Weights of a small transformer language model: RMSNorm before each block, 277M tokens.
MLP neurons of a small language model. Each row is named by its layer, matrix (up: input weights) and neuron, and shows model dimensions 128-255. Each number is 128 + 24 x the weight over its row's rms, rounded and kept within 0 to 255. Numbers have three digits each.
A block is one neuron, or neurons of one layer that tend to fire together. After each block is what it responds to, as a language model described it from the Wikipedia text at the highest values.

L6.up175:151120115146102082135155167123130106142073159095117186105160074134173153136120141109093157100071134073133141117089158147111157146120126115120122130148126114115116128137116118109143161152110146118127113137127134153089183123117159121132154130127115150110132118135124116104145130161113136112107093101132114116123089121119133135102108114179152133122097167093118123119116092153127151141122
L6.up388:136134111142121129157124068140161139176147149123099157126137130132103173144119105115143154091129129117126171161131113103117150143129117115129197122128127123115137140108095108145121120152132140130135175136148160134111096107121099174164155153118149127115180125121127100130140131137158148179121142116142112090101165144135109152123133136130182099145169114128133074109123100207178112148102
L6.up513:105118084089100146122150068161123129120086131171109143114079129099080134156135137152124170147117092143159095135131118139094118167128152127165140106147131127135131149158137112146142134113082153127091120110096109150145110132150106124073138112147130120103116123130140130122144107155114146151118107125121106121130090098076132126158142131115126094108156118133133112144147131112162134132150
L6.up535:180120146106117169148093134131157138103157153131160125094142127103097161137095166163109193146131151148113107159160172122120092148148123155155134077094131131139093141126116115109135145114125147127127126139123150146142136123136168151153147142120116133095080107077129123123105135160126117158145102149131131107129142112151125107132107095134157130133159126153113104171124144122156133155160
L6.up672:097158125069110119112128139114130142147142165161127124104096072134104115121115118139143139140092116152121116131122141144141158128154149138161156067137196101111152116117109151156181137114118092106113140126125155121125138179119092119144117112111162134113177132130107151178125099148149091139133100192106107103120146109108132140117130135053125090143142131117113122090138123079074142134157
L6.up774:114142142110149081183112101148159123101100112146135134096117138144119151131084138124138143133129129093151158150111125115107087136081146110115144106139082140144067172138082095134130145119125128102132127148106111077120131107175117127132161168116154143115115095143107143128138149172117132137123146103169119120137137119133123122107121095152123124152122096137107144142113131153135179148151
L6.up925:124108146109111143117143123167114110074144144136139151132108086138117125127135095173106151122125112147107089135118133141144106149137139124187123094147160131120139112149148136139170126098129131136134143140129140149142121138136099097121119095135148110164163131117123131138123109151170163140137128134106082138097121100158125175124124129113128116136115114132169140135164122095104154121153
L6.up942:187117114104150121135100114168128118136118137171109116112130128142139171155103158102134133159142104128134098153144108077153097155157128096124124114075164136150094139117146156202070119122128102124126135115113095112100164109148116112122122116099136167124102138140120136176139084160158108129119123104135100108138130132154097139096098146113113116054126117137094141136120072129114120140131
Description: Short vowel or letter fragments inside words split into several pieces, often South Asian names, e.g. Dham-i, Rest-a-urant, Estab-l-ished.

L3.up274:156133092135098123126146177093117196126147162147121155144117126139132127128152121140149135135119112110152090123148108109126120147113112141120115178103127113130157153149130116144097166122142118110100154104117137143128139111103107139107147127175121143163116155113107074095131136153140128138042122157124109138124140150137137152137129098159098143153106129127122146135102146108130136113172
Description: Opening or middle fragments of common words split into pieces, strongest for bec in because/becomes, also rem, id (considered), ord (according).

L8.up411:170149114126124132110158162113167134146191187136093115109082144140084126083132110107100113141119126111157125105136134118102115166116159096129151106104143123138111095099090111140116160139096106091137147133184131124169091149145159140126145125145131109125113156103145120119094129134181107127158162092120173135125130077175158132123149128114110123117153107114121101154103139134151124141131
L8.up494:139158161142098112124138167105163140163142157153088120136069101044178135131126098144117161147160160121110108157149110149155122169141157141100141143150144097132117147107101145170143145140092109117132144163121116140158132100096103144121136162114161115098122170160148112081176123112107163140140168142116147152096113180144148098105153137157127176123121066119166115102091127106161142152111
L8.up626:098150135110097124134116122179148103132125105102152113091127126132123136095140116106123134140161173133105090120143158145142138160128156125165163105128134119088134159138150126198134137142103144099151113152113124097125130104128125139175121140126131100138142122140143125123139129104082127139153123123113094095128199118134086077157129123151142120110109132106091096130105136091115158167148
L8.up631:126130121117095099119069095135151102114130131149077178137160108126119134148086151134113120143134151093141099111128129129187147137144121109118138102132151121115137167122131139172085101113122142089156124128121159124139133143110134099121092117156147138114152163134159121083104162139119056134123126130117174136167115114119122122147198145167131144172139129086106121113104173171133130107126
L8.up661:111114119133139126114130159138148125123185170108117147054126114194132096115116130094125131165125124136130154141106134122109097166086124103124124107112131153148154149066146123121095130114112133070161099111148128126126122160116122122131101146157170131109167160124147131104123094102087087150129158115120146159135149072150121112149122139163137123132127092122115130110095153128128155094107
L8.up857:123134142122115118157169124135155173125101147126100117113106062148087131127147111094129145073116142124126135133139094147161161171131134065139173095087144141119177136137121104140077164100134158152113156116109120118113139096147099123129085167098193117137158165097114156123094149126145075142132149138140107102136130095089148111140144166132151100092140147112125110123127099138134177126140
L8.up924:137151142116129157107141160103155133090126142113109190129133134144169174150096080129142168083126094114111093138162098122117118169144144117128107124112092135140128149085131087145118151148091151161160114128161115149137131129154144093140178166151157148130141134124111115108122129132136106103135167089108105144102109131146106144157142148101151149131147180131178150107149125128147124093123
L8.up939:122127083092129140113124117117106143134150131111154131088137117171107112172124138149154125122085132129090136127156145092117100155161144098121151123086127142141130108122136127190160153124115114093121126146102166131171135126147082139134101134132173098127135105169179163132141146133186104099133155122148113109060126113120071147114158135163126119105113154183115118164126122139121123116189
Description: Short middle pieces of ordinary words broken into several tokens, e.g. ch-ie-f, rel-ie-fs, ev-ol-ution, bul-le-ts; occasionally of/de in fixed phrases.

L3.up120:132136135135145128182166125178179134136128114150116117086090129125159132130133109088125125104133136118149117130097112163118109108107115104115103091125109145112115096134151106111130154122158084090145129142147125148118110139147094127146135126124132167122087101104150123102101130104159111152133124112157109094136154119143096157123151128131190100097117088123157086120176113103103128178101
Description: Commas and "and" that end one item in a list and lead into the next, strongest in football goal-scorer lines such as "Heatley 68'," or "(pen.),".

L6.up14:130142121112090168131125166127130143104146140142126137138114109128175138130125105151132105131099126139141089100161155100131159096079144168113124084173128115129123106112103111157138184098120097137117093098122133125120164154145125115123133115143170128109127141102084185153104129135141128167082111155136114142128138147142124123103115136128113136086125106109162105096130146135149157184124
L6.up220:148135109129100119135098146114122108166141125174106104097152114107120177172126115134128143140109117122118060093152160119120183136093151140131135130114160124094138126116146128154086134103127181131119141144121124114144083136145150104101115188136132123137151117104121135136158151111134089146172075113164084156129139065117122115131155105110133118156145094121113183147162153093121141099169
L6.up256:086127143103110094152119110163161130112080149124132150147102157090141160150122123096134127115118132145151117120108141113089086149107133103099155128112170099121081120127105159069087139091099124115127122130135151148147128156154135136097117128152123135145156082144133173100102127105078135133111130132140121130171101123087131077124163122139131171141093121149150148123114170096155162097141
L6.up286:118120120135096158130139100161129119093135108083112151127124122168099144137084178101082137118152146127126131102132161090103085127130110128166163113131181112129113136112152142106115129140142102115115107121116114131175105119135132067122119110142139131151150071093155132087117136139112103120131118080159173146138107142058110136192116117097105131184142109118137161128106115156122169095142
L6.up611:140124132142109109191123165149150122142120092132164134136113101105108100118158185149114119133106124126085103124134140098116152168117117136096120102104133108121125148129095105106100149105159088129106150197105159114119173101119143134087105145141139104151129126110136112132141127103172123152141153154103112101120141087125127116124121157117183122113141163104120113122109104085061177125153
L6.up805:133169118126103193126094119134110071091151152108078113098146095144152122150117119101117144116111107120162098104083188148129117140130101132160152114131173151143154161105148137081150140093126112125098121125095128124172167128120117118118163114146137105142129139115146194090141138120108104162111159125142069081151092139138128146131106118113152130158111146097122099118121180099082154149090
L6.up827:095151117099151152108082110131147115105131120126156157076144104124133122141127100149129130145112123119099085121120157153136111188128141117097136128169136161141151113148137124144157121102122124118105117121097107128093150120122134102094100129146158151134161118094078176160110116148095116120127126050109064104128134116134145125135125113104139110095145126103041175109123142111115145143159
L6.up865:108198107132143146129126156157108143125109093124089178121150146136134135155089111137126134145105121105111104123126167152134087114109133134177123137146143173168161123144141096126176109094134154127143125101137141092116138119142179120159162148109157122139125134126114154096138128133145120178135169078164131117117102095121141178200111140126187149138122118158110114151120135107113148137082
Description: Fires on middle word pieces (De-ut-schland, neit-her, e-ach) and on words opening a clause after a comma or period (which, one, no, This).

L3.up867:099102104125133096113117132118080181121142141110117138125089123128118153129082120174074113119108127078131134110154155129110083160105128121158113125142169090085096113123140133138137134141140092082154134144114148127144175160125108111109143140115127143136132082107154071101164132101145142156193120142101089082094093121095152103164116148185131128186130153134108104129112126080136176134121
Description: Single-letter "a" token (sometimes ak, ri) splitting a word after one or two letters, mostly proper names and foreign words: Y-a-ounde, Ren-a-ult, Prah-a, f-ri-ed.

L8.up198:137123102136068126128090122122115122090153120119122151140103139141075150125095149122083134166144110137130112101160128155138137155136119137134124137164129081139120138107115128110103190136107087109111131165147152128147150107095131107111115129127118130124143123096112147106120133168176138126147125130084126123145170085118101163139153168070107119130113127120140126143099118117085103124137
L8.up354:166090143072133119116118129142178148091109143147111162126110099109133163154111137112115118131097087120093082111132136132113118120130153151144132106111124132149113164137112137153136159090120075087111093142174090145126136151092127137090122138140150103143203087126138117097170123109176110123129123133136133123128133111153124105125143142109080120071151128119184143128114089146104127124136
L8.up502:134165141115176151119122142141148175131152125112094131172152111137096148085110119152128140135106112122080094116094133105124134136128179082094138085133105126110107160103134124121128174141134127120094153125116156128121142166104134086116160110148181117127147103086116153193115111093132130140145131129108142146100140115092112129099166099124146112158088171125159071126132138165174160144123
L8.up693:086145125164082127123136117127135092146122146155150166127126122115162147126137145109098149128120117113118101159144121116135154164168163145102165153151148124135141122125103163176158149099114109114119147130100143130120101139136132121108103138115085159163128161142105119118146113155126085185141105173156116063138137123154103116104168101144150103113149099142151152149104145117142106163155
L8.up695:124112073096109128143104135110165087095134119085092121135142148096093136126121137127140133138183094122088100133160127090149132155118117163126135131103160098163154146112146120117122159108158100117119117120142141131129145157105118134088134141126145114118081117088108124119108073122115116193102135136137118099112125130140112101174079150113123134118123141088144094167124139126155141128148
L8.up822:073173137139075150117106132143165131148132136122169106137109127119112117117091104109119167119103136169152120138150141117145135113108109128107133110137113145159141141065163139136104153143137108165104107151112154145102118102161124115079109121148108079112135127113133136160123161147114105133101178113084127060140141131118128154133138167104146125133100129094166112095110149150106153120159
L8.up891:093161102126122096143106175149169137136094117107132110115115123128169117113086147153144083101117117131112089126169122118123115136090125122112126093076169148126101089100157121136102129121152095133139132104139145135094117139164143096136111152131131146093119159130141198130156139164102152117156124126138155139121123090111140124155150131140111132129144177128135116133127152136121122108136
L8.up1009:144100112150144155153107121126124163150174161119125097140106090108086169118106106153156077093146125140145115135141134121102108103089141150116171135151096132092146148121151140139122155130149155182130144125154131163158143135094144105112080105134137140120143159095102127131117102101106134145158136132129126141152114134146080154084109126114139161079160163121136121086168109149141102115116
Description: Word-internal pieces following a short prefix, such as the F in MF/DF and the K in GK in squad tables, the apostrophe in doesn't/wouldn't, and fragments like w-ick-et and Re-le-ased.

L6.up16:098107139133128130127146144118126171093098172118133139144140175108110120128147096141148135131133150091153099130166165084110104122140114114130134148076179103118158103089170132147174145100095129124131160095108147100093091162119138117150128143140138116122123090119162099128159106116153090140114098125091104131092133128132130150131113140151158131123128098120088090131122072103141140141131
L6.up83:131151160149117151112066169135150128193100176103109144100134126174133125128152097074112126106165138100163124126122122109099123143053120144121112166144137116137155159156123128139128157128106120114141120152147131089146107118123107123131108106148148114112142145101099096120108141106097149132113077131101074147118111127143103148124144091117103104143133136140095134149143097104137130121176
L6.up343:108127105154150117203129125133168119133114106116097150113144141109119131154186137136133124141201128134167146125179142148132106093113079109145107126110151105078154127102140142141097148137130143134123125120160129139169123162130127167128135126125137165087169130130146124135106122129181193117100134117139119145122128112113123136131159106168153138138135137111100095116127129184147165079148
L6.up484:103130130133136095095111102098156130108135102146146129108102121132105073152105108131090140145123165084131135152133148105095089142131131113091191134108140131136110103091138136135109112108099131145103109122121177147095175121135120144122156155135141122176103100157111099169112089091144112077156125140149123133107142140128084106132124134121142127144153142093134104160135137105147133169109
L6.up524:132109129176138121153183127136107110162125095112128118102101111121073124101157150150103145167132093138107119123105111067087117134146109127127098119094169149099168115096086088109136172090148135145144145127160129138112135147088124184116115129124124147172127095114121116120166096164111110136119128126089138116143134155086123142146101166131150157125116128106157126132069142147093179206125
L6.up553:139157129113123145131100157110167133128128136088099149116131092162160160073134149139157120149140142118117116135141104139125111135104122122129114137099153139150131124123118115141112135147144098139058091089146129092124126111167087113147108133098142090156118132127178123133080114128121172121185118125143125141122122173172179104138086127150157140068095127102129075136139142165124172116147
L6.up853:121136100140139156134109126084146142114077150153135094090100091151104128136137089135114125136114110135116131149187135130098115125142128087099151110087138117113138159082149119149096124115087141144108123082135066140128083125121120167095125126140126114121091132129104139110184134099164132115157110136124115153113150128087129169156130120141174104100145115099116127126115087127123132125149
L6.up960:137098145124166152099098142122093135062164137102127121105114124169086119091151112124078111118105123132145114068125116152146120136138144135106158142094125121148101137149121145128143124151187112112105125167161131117145082143107133110146086138073149142170138164118118122137131146168133080127154086098129143128078106090116137115082114139108150141154105122104107151105135166110093117136149
Description: Short syllable pieces in the middle of words split into several tokens, such as ro in introduced and controlled, ie in achieve, uc in education.

L6.up94:111142139111108156106159102181114107158142105150099162097121146102173171150116122084096157127106096132118131138113093119127122116154130097107106149141143185145139132106101116092136122131153139125109118106149133138153164137134069126091146161126160114106136087130153136132100148140177152109160086088077093095132115116127131162114165116136172130121111112142151099124117125134099182137171
L6.up99:117169129102131141137127121095116171128125114128105162114111113096106124125113147142124118127133097120133146104099095150094124099096118121120129097158145138145167163104110143152153133077163139132098108121171131115173125123151115147127143137114125147142147140141150132105056085150155132114167138078099129080076078103137083160113163130128131135155121119132110071091110110143140120122120
L6.up294:150081165131180126121120156132129101138112122171141166109084101180150121106143120102147079138098121103129173123132121150106123128132104104126119129128115123147144130142121132133078163118138136110126115122115128110136088112176074128157142140120180099123081138070154168138131116135104139103099115127132140131110137157123084174126161088099168133110153115091158123117168138126123125101116
L6.up364:145135119061109112074093157137092161113131104152111149113103101146144175112095121124117103104119124076156145139122129111096105153097147087136145097116144128130108117110148155153120128129107104158104130123112149108140097167116113101113118126079134120098086132113124143142137096079165107149135122098132124113141099106131079112104122108129167157118172113099154079120105171093111088120098
L6.up704:090189134137143146108120113110126124134146134140108160108116102149129118119102150128141116120079088167144145132122085117158094139150164134113129119124133188117124108150112105154160137082157089142170160130163118156130152142108099105102131176070116111142146126163132109135129130136133120118178183134121134105148117094164097156142149131119100140130130125136112120076127120166094136099132
L6.up718:120152108110125133061169075123122101125164129194078099135112142111141119094159140148144166143084124122136113134129104098104108127133123137127110120133096093082124147117127113145116107118122097131135115118150139171110182149133145073126118138111148116134127124116095144129089067165097150081136079129122177111133104156147113187103133167131090117110093120129117111152162124102123155093124
L6.up849:173125121117158130138129086128120102150158126127135128122146117113096177145112147156125138108116161137140157146138141100139132147149131078138123129110110152099096126097115098124162148105139132136127107131172174081152155113154109099100130112144107141122151134081158118150117131151153151187119102138159112108130138154106107103148120112175113167126112119140131110130121125123142119110132
L6.up854:142112176163167111128148092167142109129098135133134123103091151134140131109153102164159144138124177106098141131157127117089092145128151103190119136129127174098096142130060140168134116172110106100105144106131144118153094093121113089127110139130098136153155122105126157124102103116132110095124176111102172087121154116134068144172182125153126152100117125129136127147120137164165126153152
Description: Coordinating words like and, or, commas and slashes that join two items in a list or pair, especially named entities (Night Flight Big Band and…, military and civilian, Kotoden or not).

L8.up8:160126121124202073108148121089132122135127158084091130128067127148085105145151122138104114125124122129106118143136079136114121164127126156152093132153124114137101094137128205144109102117115142102102117129129133117149103116136099107093122141105129101126135107114173169108125097130125129110143150099137116152137181123134156119116121128111108171149140144174081106164118094125084135154139
L8.up36:142174144152150133099163146135143111153141150105116135102118121135110128149123144117090129137124157130124127108152156077125180107162159152134159108143130111114126139080111146165130121104108101121155152130120151156123128101145128133111126123150151112128124124146092168171111152130153078098100111117189167107113139144102105129126121132094127130165093151125102136128155138097157120119147
L8.up138:134182131123134096133166138168123118141135115133099154143096168140103107124138148061111129148124135073112098133116098128117119145095117120151136115147127095101097078134161147163143124085101140074137169132110152131129142152126090128146103123111131154162139121124119163092104134108111135195131143148121148131134188120137134139134181164111112098124140118106088121159142133119128138126111
L8.up176:099149152147150090135087044136109100117153149129125137141124126111098111149137124096157097147125100128072125132100121131109157127150148126127142145099162104135104133139124143192100162084124168114146124123125149134186120115133133117119143115116159096124130109148126153104128085140131128156119103164108129130138154147137082131119126089112121111140147126089143132096125159083090147112132
L8.up475:136118131115140117144141120103087128164148112083098069159094116128131126149150153098155083112119104103151136112140129125127087134138158174147119082163117118117149153150130136182181107118120148136099130131150158132134113120148078138122126122107142124163105094125140141108165143126150119105158157136162123098131128089135104149084097120176162148100137106113151133114143116157118139132120
L8.up595:131127138136113108095177104158119148102090138106120171125115089160076105126166117116110095095121121164133169138109107119130168165123126103104126104152169112123112139099125141158116131107095182165124110152112149061113084142153089112114152134121125132143132096124152137092147126117125086163179142118104136114126129139165177147160148151119121100139122129126126176141122091143143097065107
L8.up710:098144106130113168134122140161135113113116138112120083079136119116075101130131154115125104106123117131130130125094110109126105179156145153160183081148166102112108126121138142132152138094097153108130150148111198132111161115130044108090110127119150094121125116109128168113104075107158128173113110149134148138113104118162125142116124137118147110110105124102100136133147150137106093131173
L8.up856:095136102102143122131125124141141153085117123107116116139141142157096084116170160163171131123129084133111161155126177122119124149127124115153107137157157121095125097097172141137124127092148122097105161178151136134140133126126115141148139139116140111137113081143132114072117109103141127141133153143145120135108169124119126148090167120149110131104091180101080129103135143095124110120149
Description: Short word-internal pieces inside transliterated non-English names, mostly South Asian, Arabic, Finnish or Japanese, such as Baj-p-ayee, Rizw-an, Ibrah-im, Jerus-al-em.

L8.up103:123129129171133140088107119133134131145178109089107087167134099102098133103155103177146140106115104109103124095143116134123152139099162145131126090085146140139151126138110146131105100118114094122124074152106110155137121136162134130118184127110159148161090142136152089099095132120139145101147154120109125084087146124135098137136185076121137191123169105109144121086165158149175130172136
L8.up172:147113139142095155096124099121144121106112159120158163171116133134148123145136131121136094170125159122139148105146140135122120157153126132116160118179124156119153122122126152144109093177158136139135150115117100140149109170146135110170171099129128162149101097157124134120113130128113151118120110104126167152108110123128167114150186116090098075165141144079116130083111122127125188139113
L8.up233:150137134138109144155147145146133102171147129136165072134127167125113095119173115103114174125081116130094137105082143148151135135149143138127157163096152140119109148139104159168117112104124182101106145156117125120175123117121161176153136120124144125122140129142111146110087116110125166116131109101110117145147128113097087141145194116110169147134114135142136121124104115149096159154112
L8.up339:133128102113104135127077107115091120139127175130127118141098125128099162127156168159116108152158128117123137164103224147171106118083131094121136137122120104106116125113078166120131127108115116105156193166120100162121146101135132150137136113141160133136161149130137110101149136131094163131128170129116121133131165189139145179143138147137139114171144114108121119131128082129143157125112
L8.up508:132130154193107098132123144147186126100091099118138139145121134155146102123181130128119172132122090122139142142167181145125125183097111159133118137116101141097169124147136115140099155100077109128093091150071175119131121175111133092106140118121128174138115126136152136116109125067129083129153138150129130152134138132144153130122153146113131113160126099139120124138111116100133149137157
L8.up515:165133158092106112153125116138148154132150166137099121151124127083106102136174106116102153218094142086135101145145162125156110136166139087140165082147129148095123169141101184123111125099154146117137106125171126150131147181121101116105169103093138134103080117138131135141094142148145124091126132118098170110091156161107133147145148090152164114134078139137150087116136116126148170169132
L8.up825:193127119121139125116128144113125169157110134115155162129110125113133109129145157104135099142135128062104110174134114150165123153153136133062081161142147117098085164152098118145132110114108141160135094113109118121148104123091098121125164102076117152167100126109136163135135153132150161139103112117153126126087104152157144163145140145157156188128125112128124099095162111136142176119151
L8.up862:154135152155102107144140139121123122120117127125109078187114177155094150132134105156116122088146095098114142124125150131139117127138120095128153070133173153156150131111132107146101107106142147095156101107090140153120163155127122091124138140104097147124122137065118105117128065135106086124138166111107183134173116145130115137158153129125127160152121093179110151104144139116169126142135
Description: The last token of a clause's subject, right before its verb: relative pronouns (which, that, who), It, or a noun's final piece (col-lege, stad-ium).

L3.up728:148144105105139090126122131186185076159167130151118163074132114107101123138083160138144118111143120147090102124099128117095128095114110067119119128151148106115150170138069157139109163134159126138132125178139118133097116126117132119086142152126103079127130113137150149134133080116182140113127133139132090173132137146112144091128153083162143138159122165107112162117111097111123134115154
Description: Quantifier and determiner words, chiefly the second piece of split forms like e-very, an-y, e-ach, plus whole one, first, same, some; weaker on other word-completing fragments.